{"n_layer": 15, "d_model": 192, "n_head": 6, "n_kv_head": 6, "head_dim": 32, "d_mlp": 768, "vocab_size": 1024, "activation": "tanh_gelu", "norm": "layernorm", "norm_place": "pre", "norm_eps": 1e-05, "positions": "rope", "rope_base": 10000.0, "rope_fraction": 0.5, "qk_norm": false, "attn_scale": 0.177, "bias": "none", "tie_embeddings": false, "parallel_block": true, "init": "normal", "init_std_qkv": 0.0417, "init_std_o": 0.0, "init_std_up": 0.0417, "init_std_down": 0.0, "optimizer": "muon_variant", "lr": 0.00806, "lr_mult_o": 2.0, "beta1": 0.93, "lr_head": 0.0051, "grad_clip": 2.0, "warmup_steps": 200, "schedule": "cos", "final_lr_fraction": 0.1, "batch_tokens": 32768, "seq_len": 512, "doc_mask": true, "train_tokens": 169500000, "steps": 5173, "dataset": "wikipedia_en"}
MLP neurons of a small language model. Each row is named by its layer, matrix (up: input weights; down: output weights) and neuron, and shows model dimensions 0-127. Each number is 128 + 32 x the weight over its row's rms, rounded and kept within 0 to 255. Numbers have three digits each.
After each neuron's rows, "fires after" lists the tokens most often just before its 100 highest values on Wikipedia text that the model never trained on; "fires before" lists the tokens most often just after its 100 highest values on Wikipedia text that the model never trained on.

L9.up487:103098067129144179189123059089179101147094142133081070143190158104095158130143104152121078153115171092121080103136140076179160095169066102115155182130127189158096109185115169117136128143124099040147114135180129132113153128105140123125117159117114104141108151147097140080115097124143117104099074140121128119171162142119131103144153091137132146117094155177143131116168144126146121147123
L9.down487:124097132071157090161073128118116181115143107163150092127117149105137163094204181179172107191100117101145102166153121086214140177124092159093141165100175141114175120079087112139108116150131142104131141135088133159124056149140124070091098098128142073138126130132141150187066139133181084151098140095105146071163137139074161110148108154110140059079113139134130129069174116119158139114134
fires after: "ur", "c", " cont", "if", "ir"
fires before: "ent", "u", "t", "ue", "enc", "ul"

L7.up361:097108131129139184108086153162148148126153148114149111094159130138125081086123119141156131053094120151205108107128178144128158058143099135140143097112171109168158105084155097188109110080064136095165135103136063111135173185170098078123131127175180092083098126164141130172138106145132135112122108202199124155182127148170135143123118127106118136112149198129117077155159132103152099087136
L7.down361:115155174126124144115131163119124123149179144128080131169141163154078175132124130106116218121154124123103200087181092139084131124080185143143114114070182086076095097124147142091172174066142142062130099146091161101150085090121146097129121110141175118139151118087105141155099119105120154143082104126133131140121118124162142125173101144083145145167119127124055136138061168119146125150135
fires after: "et", " ex", "{", "id", "t", " "
fires before: "le", "}", "l", "les", "land", "one"

L4.up463:084115098138092169138099155146110112131130162158131193129103107145163164102121186172111149127143123135133190128141140134163119130111142083078149123116100111157106158107103161196190137098148121118106109158112138119101099192125199106085088127118163158171083126139111132131093069159101112158054143084138137077139105043119112152145096044110137099112109133098155157180129156151095083160109
L4.down463:139193130161092129127061101141114128203128132127098143166082147113145086106158126202121137164124120142100138114146154195182072090134106114095143092125104118086118162155158174111157167151158218113045097074157186079126152121099190111192121057146160127076162148081058105093146149182093082146116091115112141125117157153123131147107099090103132112100144129126119086079118151147102069119093
fires after: " c", "b", " C", "or", " P"
fires before: "r", "t", "s", "g"

L6.up656:114137095152110147147091115135195084167131118137148179134126135103122125104033166122069163104128124031112090091126159157122198129054065157127197131147098163125130152099129164133148051109151113129138129115138106148169124133128118137123115086118113177102103132154172146170140149150174142085134140169117107123163072122136145104119156102087095096095110184137133130137170129145115125111121
L6.down656:110131101116152053162151126158199131099082164169162163107106152190083137050189143145176133204130161153125133087116078157104141083054159101087144161142108128136096142122111158124077214155096167158139108120125083139142148138122093121119122163187097100135094125118131156167118155128119104149104094107083112193085160114129196096112139161130102138137055113117137135138109084098175061124088
fires after: ".", "==", "|---", "|---|---", " ==", "|---|---|---|---"
fires before: "\n", "The"

L10.up273:141114151134127101103111140189106154155177081089126171109115189144097126155094175187061119117157148170121115108091140155084142107112132145081092122148196132176068084130083158131175012069128119119112096137109130153124156102138084118121105123131114160146142081176106108104185055141132120068149049175146073093126138157146130082165098160098113187115080114196087161152137149130152139120104
L10.down273:167104182137167150130135072131090167160173057073083097114161174107137072118084108131136106133155081120132129149136102132111119129070141111110097089136158152102124177122113107085165078076143160130131155141082147120148133117101098092126099088184142150156141169176133156114143089160159124117138114105127147028116133188034098098131157201075130132100156157147115152158141125156170140096095
fires after: " w", " le", "w", "un", " W"
fires before: "ing", "er", "es", "el", "en", "ely"

L3.up757:118088103106114185163093175055144125163121185161102147157138173159111144146126125181107101121167133127141132082088131098151087103148094140124122110135088134131148096108132138137096183156137141137136132103118139047100128083115148137085092215074131176128063157143101148096108159104156241102179115154159119119064135119180172068143144149126116098075132106115120109115106091120149136105081
L3.down757:087161169218126104194145134089155148120128177175113134127143112190075098143122170117180141107168102109154127093070119104144110158181108075139141144164111096120147133110136130150179160144140140129126078069102092134090093074132126131114067208098114125156098124122129158128141091158089183112118113110139067083102079071183142087181130106124170110120119096178130130111149110155166154132095
fires after: "f", " f", " F", "F", "or"
fires before: "end", "ed", "ce", "c", "ch", "mer"

L9.up346:121130088125164118165116156127168152103132088106115136088145087047139127159167107137093113159117111183155176127093145124108140126112142104144120115118171138122111146109140114137154132062135173146046092131161087103087182135114176119132143132084118123136142158170098132131101086113097124128100079168091157111077144170103122090118163200165089104080083075093080099147149095116168128150123
L9.down346:144157138151115076155127100137119141126150177173150143170076169184134099154115119120122157127130170105136127173097168121113142129123147098097093138120077140101095139136176184166105086162142096082179135113095146136143106142193111092123068097228158126176147040105173155123098121138158150117179132134151120135195104094126139081084101120159145157127122133093115063154149197110130087138123
fires after: "an", "al", ")", ",", "il"
fires before: "orn", "ian", "a", " a"

L6.up58:102148124122131093116144162129159076107122118157146158067130183121240179112114171163117041119148173121088109082159104122192157105131063058099077115117130065130092108142155126122104155174106190120049142107150090166113126077121131145134129098094109122174164173148111103168116082107144131131180119113158097116119142110098175128156194144135154072097159125111124123161141148113095175131130
L6.down58:132125121134121130126131128115137068146128147141174114065120140155095133124118148172137107174123129145104115171192114134143179084132131066158100087160123160084146103095171126076157144131125098121131126107148115151117125122165167138079148117061162132149152215151123126128150101166149108120119129152114132138070173080156047132156149088102097122151079067113112145145210125141160076100127
fires after: "\n", " Sc", "==", "cc", "c"
fires before: "t", "s", "fter", "r", "pt", "red"

L10.up577:136138114117173175157179066056125079110118118159120156113110137125111088185121132079132154104171144061165172120089100153133157131132194138116107091119106095164083136088107112100123069197101199115138117162115099133083152093163082165087159070171109091095108129210128077141129050157138158072148091103101124129155112149125200145146074157170143147190117164084077117136222116144154115198152
L10.down577:135090107137108156094127135147171139187091192147144079167120104094102159200155123207130092055100126169131083050151054153092098123117071117146132137145186119177083111118187085129152146149169149117096099152134159159142127137066134099178151120107126133122136149164127193166175107103172112109106100158138132145194109107124115163073030132116135080111140106135119146161100175129148130070058
fires after: " R", " pro", " play", "-", " St", " Pro"
fires before: "am", "erv", "ch", "ear", "e"

L8.up146:099144122121152144108131126142146134140106103150126151185110130061151123111065197132154095092140112130116170115129179107187099087086153063152114077180150080097145150185065167136147113144058108171119107128179091094118168110118137137145081108123128115104197141132141122173145119097111134156095098116107146130159143124201165142127138174138122141089112142132095147123145108128123186160158
L8.down146:143070130090129124113083098145094142104152117129083100115126170084218106109145135087132111130148169041194110069124138171179146134073117107146174146134110104150098134132083125040109145136128118146139045101114149161101162115168060131143131152124120110108125133109195215105139147048107133142109098105186210129082135169142112155106097110102126125147183119136138144091118180093072128161103
fires after: "20", "′", "19", "°", "og"
fires before: "3", "4", "2", "5", "1", "9"

L3.up363:091139107157093166161232107144219087093111124140096159153089130149131119166126093132142129104159124161102064126064123175156115092101218119092121161089121132162138126129126141140139132185116112080178124148148102219081129102107099088146118134130151118085133134134118113099099152100132110131149162088144177114233124147169128083113084099147106128051121151136133164146162131115140124064114
L3.down363:087171087087087110066154082115201109130184113138138156147122199092126138143124161155125100102164182148076145117099084124121091161146174146129121179114136100183052163044124054135142080140141153151137102129132108095160099080157107140168158095118161111089208163154147101079147151137145162148165137102088193043140141082158136150173160134109112074125133175135126145163122172088109154095066
fires after: " p", " c", " sc", " C", "ak", " app"
fires before: "ts", "c", "t", "ted", "ame", "e"

L9.up129:066138142096136150113093127189085133095136111140125138110120144118186129086155157106124106141144146105132158134107162095148025066127164158122111099177128103172143097150121176144155098202090078144081150130103129095113154150139204084093137177157137117147120160212134074156113107127123190145105157090156134136150110117140156094080119118154145157175090092157099166091146165103196146093070
L9.down129:067113188130140141101148159110177151160112110107103083134130083161134190141118122121091101091057144161119051075160123064156138137110097182100105077108152063159129139144150176077105118141137149080126119147156174129173159176120158086206195115121151132094174113168108086089172111141145106138120099120155034126088205151143078119173106102090122167085124088139146110119125141106142110166119
fires after: " L", " l", "ill", " W", "as"
fires before: "our", "o", "or", "s", "el", "all"

L7.up222:133125098144057140119085128143122162072091147099075118101164143072161115065159145166156143059160086133136079108134122083121152169106155108117117112124095114137116112126155170152144056144094109123125129204169084069110212129146152154141139142122154123127097098188133120140103082163159139078128101176099130159143133114159119126146131172144115127148146170141140152049126076139164124142113
L7.down222:089124085141165059117129150105166060182170177115136153146107133182147209134114122097197086158073128083136114096140101161161120112176140099135104168140128127146152125105128123119115153101174121112168141062154059154123180113146138108128085168120111140095109103125162134106121067115171170145154106105141104149141153135136201204097097129142070068176169145187162156160135118083174137146122
fires after: " ex", " v", "ist", "p", "ult", " part"
fires before: "pt", " of", " in", "u", "ition", "ens"